config = dict(
    num_hidden_layers=10,
    hidden_size=256,
    num_attention_heads=2,
    num_key_value_heads=1,
    head_dim=64,
    intermediate_size=704,
    vocab_size=5395,
    hidden_act='swiglu',
    norm='rmsnorm',
    norm_place='pre',
    norm_eps=1e-06,
    positions='rope',
    rope_theta=2410.0,
    rope_fraction=1.0,
    qk_norm=True,
    attn_scale=0.125,
    bias='none',
    tie_word_embeddings=False,
    parallel_block=False,
    init='normal',
    init_std_qkv=0.0308,
    init_std_o=0.00688,
    init_std_up=0.0308,
    init_std_down=0.00688,
    optimizer='muon_variant',
    learning_rate=0.00318,
    lr_mult_down=3.0,
    beta1=0.9,
    lr_head=0.00864,
    max_grad_norm=0.5,
    warmup_steps=128,
    schedule='wsd',
    decay_fraction=0.577,
    decay_shape='pow',
    final_lr_fraction=0.1,
    batch_tokens=65536,
    max_seq_len=512,
    doc_mask=True,
    z_loss=1e-05,
    train_tokens=456500000,
    max_steps=6966,
    dataset='wikipedia_en',
)
MLP neurons of a small language model. Each row is named by its layer, matrix (gate and up: input weights; down: output weights) and neuron, and shows model dimensions 160-255. Each number is 200 + 20 x the weight over its row's rms, rounded and kept within 0 to 999. A neuron's up and down rows have the sign that makes its largest values positive.
A block is one neuron, or neurons of one layer that tend to fire together. After each block is what it responds to, as a language model described it from the Wikipedia text at the highest values.

L6.gate483,180,202,178,190,182,219,198,166,173,187,199,227,189,206,215,205,196,194,179,179,202,184,212,184,181,196,178,188,202,229,173,205,203,216,206,181,192,189,193,214,213,164,175,195,217,219,218,230,197,184,229,202,224,203,183,183,191,187,208,207,155,178,212,182,204,204,189,217,184,201,226,212,256,167,190,182,198,160,201,213,235,252,204,196,215,190,178,201,228,181,184,185,202,223,214,180
L6.up483,211,191,194,202,185,197,179,200,193,196,200,196,224,211,215,181,186,157,166,188,173,181,236,172,187,196,229,191,201,180,220,171,202,219,179,179,193,199,200,207,206,175,206,202,198,237,205,190,196,162,196,194,230,207,206,208,216,179,218,185,262,187,192,238,211,195,188,195,209,186,233,135,179,205,161,216,196,172,207,218,213,204,216,218,164,170,187,195,199,193,199,191,210,229,178,209
L6.down483,214,173,193,216,190,193,158,221,203,225,180,205,226,207,194,182,232,189,244,195,211,159,186,179,199,219,191,212,198,216,222,175,221,195,211,157,177,201,207,219,188,182,155,180,175,194,210,203,195,207,196,239,216,199,187,191,212,182,197,216,200,191,210,193,194,225,221,216,222,189,234,198,222,187,184,194,215,182,197,238,231,228,220,230,183,164,176,190,200,182,159,193,165,218,187,224
Responds to: Fragments at the start or middle of a word split into pieces, like sp in spot, ro in classrooms, l in Airlines, plus compound hyphens like full-time.

L7.gate302,195,177,195,193,171,217,203,185,230,190,201,200,189,202,198,205,176,195,218,179,224,193,190,146,203,202,216,245,192,203,178,207,188,220,226,200,216,202,199,209,232,187,197,188,177,215,245,215,199,209,235,214,173,184,191,194,201,182,211,236,212,173,181,200,192,220,199,165,191,208,215,178,193,182,198,214,191,194,181,192,210,201,218,182,173,205,202,200,207,202,181,183,183,183,203,234
L7.up302,212,214,197,202,185,199,207,169,177,164,176,205,174,173,234,197,205,180,210,200,197,218,195,191,182,179,206,212,200,209,226,199,186,199,183,195,166,203,202,173,223,175,204,193,200,193,193,205,201,205,193,203,173,237,203,173,212,171,181,216,203,212,212,180,194,196,145,279,165,165,216,188,167,179,145,195,213,196,240,211,233,178,200,191,200,250,181,216,182,204,211,204,218,206,207,188
L7.down302,227,206,175,199,199,200,197,199,221,212,184,236,240,218,165,213,166,150,226,211,203,219,219,175,222,223,243,232,190,220,180,189,199,226,228,199,213,203,202,193,195,202,206,218,198,220,203,159,203,206,211,186,179,166,223,221,250,245,200,235,175,177,199,165,204,186,221,176,210,186,217,200,219,199,198,213,188,195,221,229,189,201,192,195,180,198,187,188,200,206,208,181,168,192,218,211
L7.gate377,190,209,190,217,217,204,184,218,192,165,194,177,187,210,153,183,188,186,215,217,211,209,200,207,187,168,239,202,242,189,194,182,198,194,199,160,201,186,211,220,212,186,182,179,197,208,203,206,183,220,224,217,240,211,203,214,198,244,213,251,217,185,230,184,216,214,247,162,172,206,206,191,188,172,161,235,199,224,171,209,209,204,198,160,191,184,184,196,228,183,199,193,188,249,193,219
L7.up377,220,159,182,190,186,203,174,189,203,194,212,180,202,221,207,220,211,201,213,195,189,202,183,213,211,182,172,210,185,205,231,141,203,208,175,217,209,202,227,154,184,180,175,194,220,216,220,187,211,212,220,193,180,221,186,192,202,198,193,212,222,198,210,195,228,170,211,170,234,210,202,245,202,204,194,230,180,211,228,185,223,211,201,169,212,222,199,186,209,193,192,178,212,201,194,174
L7.down377,178,212,174,172,152,149,166,190,185,217,229,187,212,205,181,197,192,227,164,154,205,155,196,191,206,185,204,238,238,198,243,199,203,190,179,213,208,240,195,193,183,200,202,188,187,238,193,209,239,221,202,201,183,201,185,204,206,195,198,213,165,196,181,216,220,210,221,151,168,211,212,201,218,177,176,193,202,199,171,146,197,222,175,190,192,205,190,195,193,195,217,216,191,185,198,195
L7.gate400,193,248,192,205,207,207,199,187,208,167,181,192,196,217,174,211,185,198,171,254,204,216,177,203,189,182,170,205,198,195,206,214,168,200,204,199,192,174,196,177,222,161,202,198,183,231,194,200,216,209,214,179,234,223,160,231,210,181,219,210,226,232,193,198,209,185,165,204,200,198,233,224,220,151,188,207,235,184,210,202,179,199,193,186,186,175,209,211,210,202,175,204,202,212,180,178
L7.up400,207,183,200,168,189,186,214,181,182,188,160,234,243,200,229,225,223,189,197,169,182,178,201,223,213,207,200,192,178,202,200,234,182,210,221,178,191,220,190,201,206,183,192,210,190,205,192,174,199,226,189,196,192,221,208,228,200,208,176,159,211,210,225,201,184,185,178,176,213,206,194,236,173,197,193,221,216,221,224,215,180,215,175,219,223,220,197,201,198,195,204,165,181,211,224,201
L7.down400,209,160,224,215,195,187,182,201,213,227,191,203,199,220,250,188,200,170,194,177,204,155,177,214,232,215,210,179,172,217,167,235,188,222,165,169,179,204,216,220,190,234,227,214,169,205,203,189,195,210,200,180,157,239,185,215,216,204,194,176,196,210,226,203,191,213,195,154,230,205,163,210,182,213,214,200,177,215,193,194,186,180,191,218,195,202,181,198,185,204,211,170,210,221,224,184
L7.gate609,188,204,173,213,247,213,234,203,202,211,200,183,183,192,193,231,220,176,193,205,202,181,183,180,177,194,189,207,183,206,186,222,180,185,150,162,221,209,207,193,178,178,191,204,162,209,237,202,229,191,241,219,212,193,188,201,182,169,130,177,209,201,176,227,194,164,193,148,194,218,243,217,210,205,190,193,188,170,179,172,207,214,166,206,197,191,189,200,187,199,181,193,149,183,179,203
L7.up609,205,190,164,191,188,206,148,181,179,195,186,193,181,189,211,226,178,196,197,175,190,241,182,157,190,219,167,199,179,187,188,191,195,219,180,171,210,204,183,169,173,187,218,181,186,201,176,215,187,251,176,236,228,201,208,199,177,213,164,214,157,168,237,238,211,194,205,211,176,214,207,199,222,217,196,220,166,221,200,189,197,219,193,197,176,211,200,172,205,200,202,234,204,211,193,211
L7.down609,213,217,199,208,203,203,208,197,188,214,219,188,170,201,202,204,197,189,187,155,167,170,161,184,136,207,208,167,178,225,141,192,197,153,205,222,212,220,190,186,211,206,175,207,207,225,185,182,207,219,206,220,179,205,228,187,193,171,169,201,188,188,196,181,200,194,209,181,195,224,238,222,179,202,169,202,152,220,182,189,196,210,192,215,183,195,194,214,195,180,209,158,195,196,202,207
Responds to: Opening pieces of words the tokenizer splits, mostly Ph in PhD after "completed a", plus v/V, sp/Sp, ph (vice, Vocals, spinning), often in biographies.

L6.gate132,205,214,202,222,203,177,215,209,241,207,209,187,190,201,201,203,175,193,216,219,178,187,177,200,229,157,155,168,188,229,188,146,211,202,223,211,203,217,180,252,222,237,178,196,196,196,209,198,217,213,187,172,227,224,186,206,189,223,171,212,216,201,224,188,230,196,212,195,244,204,192,225,240,167,168,161,205,187,198,184,207,203,212,169,208,183,183,196,191,212,215,211,189,243,197,229
L6.up132,218,228,207,159,209,164,182,203,198,186,213,193,240,215,216,199,231,223,172,190,232,218,202,204,211,164,198,224,182,183,203,178,195,206,185,226,208,201,198,227,214,225,203,183,228,199,213,197,151,192,201,202,224,177,215,161,177,230,194,191,201,189,168,194,222,200,163,186,207,224,212,214,201,194,199,199,232,205,212,219,232,186,219,230,215,225,207,209,172,203,182,221,206,253,225,204
L6.down132,221,199,199,206,211,200,217,202,205,182,205,202,197,226,216,192,226,186,165,185,177,162,240,245,165,175,207,223,180,201,236,179,230,185,219,246,215,236,198,216,198,210,210,238,219,196,171,171,200,208,198,230,221,195,183,194,196,236,162,209,217,202,205,178,232,204,219,216,189,198,222,202,205,194,213,216,197,195,194,236,173,198,208,209,182,165,207,222,193,190,203,201,201,222,195,207
Responds to: Lone "c" fragments beginning a word broken into pieces (c-eremony, c-ortex, c-asualties, oc-c-upy), plus "c." for circa in table cells.

L7.gate0,182,212,234,208,234,185,231,190,200,190,187,207,208,188,212,199,179,205,198,212,224,195,200,189,171,218,174,231,217,225,171,179,200,189,185,233,196,195,182,201,214,198,215,219,181,184,210,177,207,189,223,209,189,195,212,230,181,186,190,164,199,190,210,209,202,206,194,208,184,262,203,230,200,190,192,221,225,232,202,193,164,216,183,192,210,183,222,181,183,176,208,195,149,208,210,195
L7.up0,190,187,191,246,202,195,219,194,187,177,197,212,224,139,219,213,169,215,206,170,245,203,207,221,196,210,186,194,251,232,185,225,202,217,209,202,214,245,172,164,202,216,193,210,172,218,236,186,190,164,197,235,191,217,198,181,208,243,181,178,231,207,195,221,217,189,218,175,192,181,211,216,218,208,196,205,216,206,194,182,186,213,195,179,178,162,179,177,198,198,180,164,198,204,187,164
L7.down0,194,208,224,214,203,250,206,199,196,148,190,196,233,178,172,207,207,156,208,195,214,206,213,240,197,182,211,182,234,208,187,228,200,193,223,206,228,245,190,154,241,165,205,187,198,255,192,187,220,191,191,217,181,221,226,203,167,227,231,217,209,176,200,210,223,145,237,204,198,217,205,195,184,229,202,219,181,176,192,209,200,226,173,211,172,206,188,198,200,212,174,193,223,212,204,178
L7.gate122,228,162,187,194,202,190,234,204,232,187,240,196,211,203,214,188,211,195,211,171,227,208,206,196,177,216,188,200,176,220,196,186,177,168,228,198,208,181,206,177,206,181,185,202,178,183,188,174,211,206,203,191,172,208,194,211,183,200,189,217,212,213,175,178,219,184,146,193,191,166,235,181,190,203,216,171,179,206,185,180,236,213,245,176,197,194,222,200,193,226,210,218,176,209,181,227
L7.up122,177,184,205,225,189,201,176,179,190,212,233,188,139,206,187,197,213,168,184,197,200,212,201,178,198,209,224,198,190,234,191,245,221,195,199,172,221,192,187,186,163,188,193,195,190,195,180,223,191,190,172,207,174,196,235,198,215,217,210,163,192,188,160,175,236,215,195,237,220,209,203,168,209,168,173,167,207,211,176,228,166,220,211,198,209,207,202,202,228,244,179,170,187,192,208,223
L7.down122,211,178,184,191,157,221,191,251,199,175,229,183,183,214,226,228,213,255,203,231,171,212,189,207,188,203,221,217,185,229,197,240,206,196,179,233,177,194,192,192,225,175,196,206,193,205,174,208,200,216,183,226,164,218,214,227,200,211,199,221,225,195,179,171,218,186,191,217,204,224,232,169,197,215,188,199,198,177,188,199,225,211,220,191,211,163,195,228,187,190,196,206,144,213,183,194
L7.gate186,170,188,211,212,199,233,210,209,196,191,197,206,200,214,196,199,189,212,191,193,212,201,195,217,223,246,207,228,227,180,216,178,183,199,228,169,179,189,250,201,204,217,205,202,201,220,210,216,169,190,190,210,203,214,212,209,194,214,227,171,220,201,191,195,172,184,193,228,215,221,186,163,204,205,235,228,242,179,199,218,145,223,197,211,209,213,183,209,189,213,197,201,173,221,188,226
L7.up186,220,203,178,219,176,198,202,205,222,197,197,203,213,166,190,221,161,203,170,210,195,195,222,187,171,203,191,186,165,195,210,177,224,199,198,196,240,207,207,193,198,186,192,188,207,219,176,201,219,219,191,229,244,214,177,201,223,194,220,193,230,175,192,187,192,190,168,200,202,194,204,183,224,191,215,199,196,205,179,211,196,176,212,189,198,209,178,170,166,184,192,236,217,219,226,151
L7.down186,199,188,226,231,194,212,220,192,219,177,192,208,174,207,210,214,212,196,196,162,213,170,189,211,193,201,169,179,227,208,211,196,190,208,221,221,191,180,219,197,213,218,206,210,170,200,193,217,189,225,220,178,226,204,206,172,198,214,214,234,218,208,210,223,199,189,209,211,199,198,232,208,233,206,205,203,191,198,211,195,215,189,176,194,215,222,171,187,184,170,152,234,172,198,219,207
L7.gate629,187,163,198,249,207,216,214,195,212,192,222,214,196,178,185,200,204,258,214,241,206,231,204,187,189,184,163,231,216,175,183,207,181,208,224,168,213,217,196,229,187,207,160,200,214,229,171,177,233,189,186,173,207,187,182,199,211,235,190,206,196,210,190,165,202,238,166,169,192,181,184,192,210,195,222,215,187,198,199,209,227,221,203,211,173,188,188,192,180,218,203,197,172,245,208,195
L7.up629,237,213,234,227,147,213,194,191,224,186,180,213,160,229,205,172,173,191,181,193,172,206,206,186,191,206,214,156,222,211,177,189,188,188,207,175,194,205,204,192,205,213,178,199,207,200,188,214,223,180,204,193,218,198,198,195,196,206,208,201,207,201,218,214,221,179,178,228,233,193,200,202,192,224,202,169,194,193,190,174,184,196,186,203,215,191,179,224,170,224,202,205,186,222,168,226
L7.down629,214,166,176,245,199,202,181,203,190,163,244,178,206,200,215,186,208,216,227,179,193,227,208,206,212,191,192,226,202,216,189,215,214,215,188,230,193,222,214,184,151,210,183,233,191,199,189,192,217,205,187,243,228,192,192,213,193,208,226,171,180,192,197,219,194,194,188,201,165,221,247,186,204,202,173,171,202,149,182,203,201,221,209,220,193,206,191,206,182,193,183,205,167,202,196,208
Responds to: Mostly a bare space token filling empty wiki table cells between pipes; also word-initial tokens mid-sentence, like an' 'illegitimate or c in coin.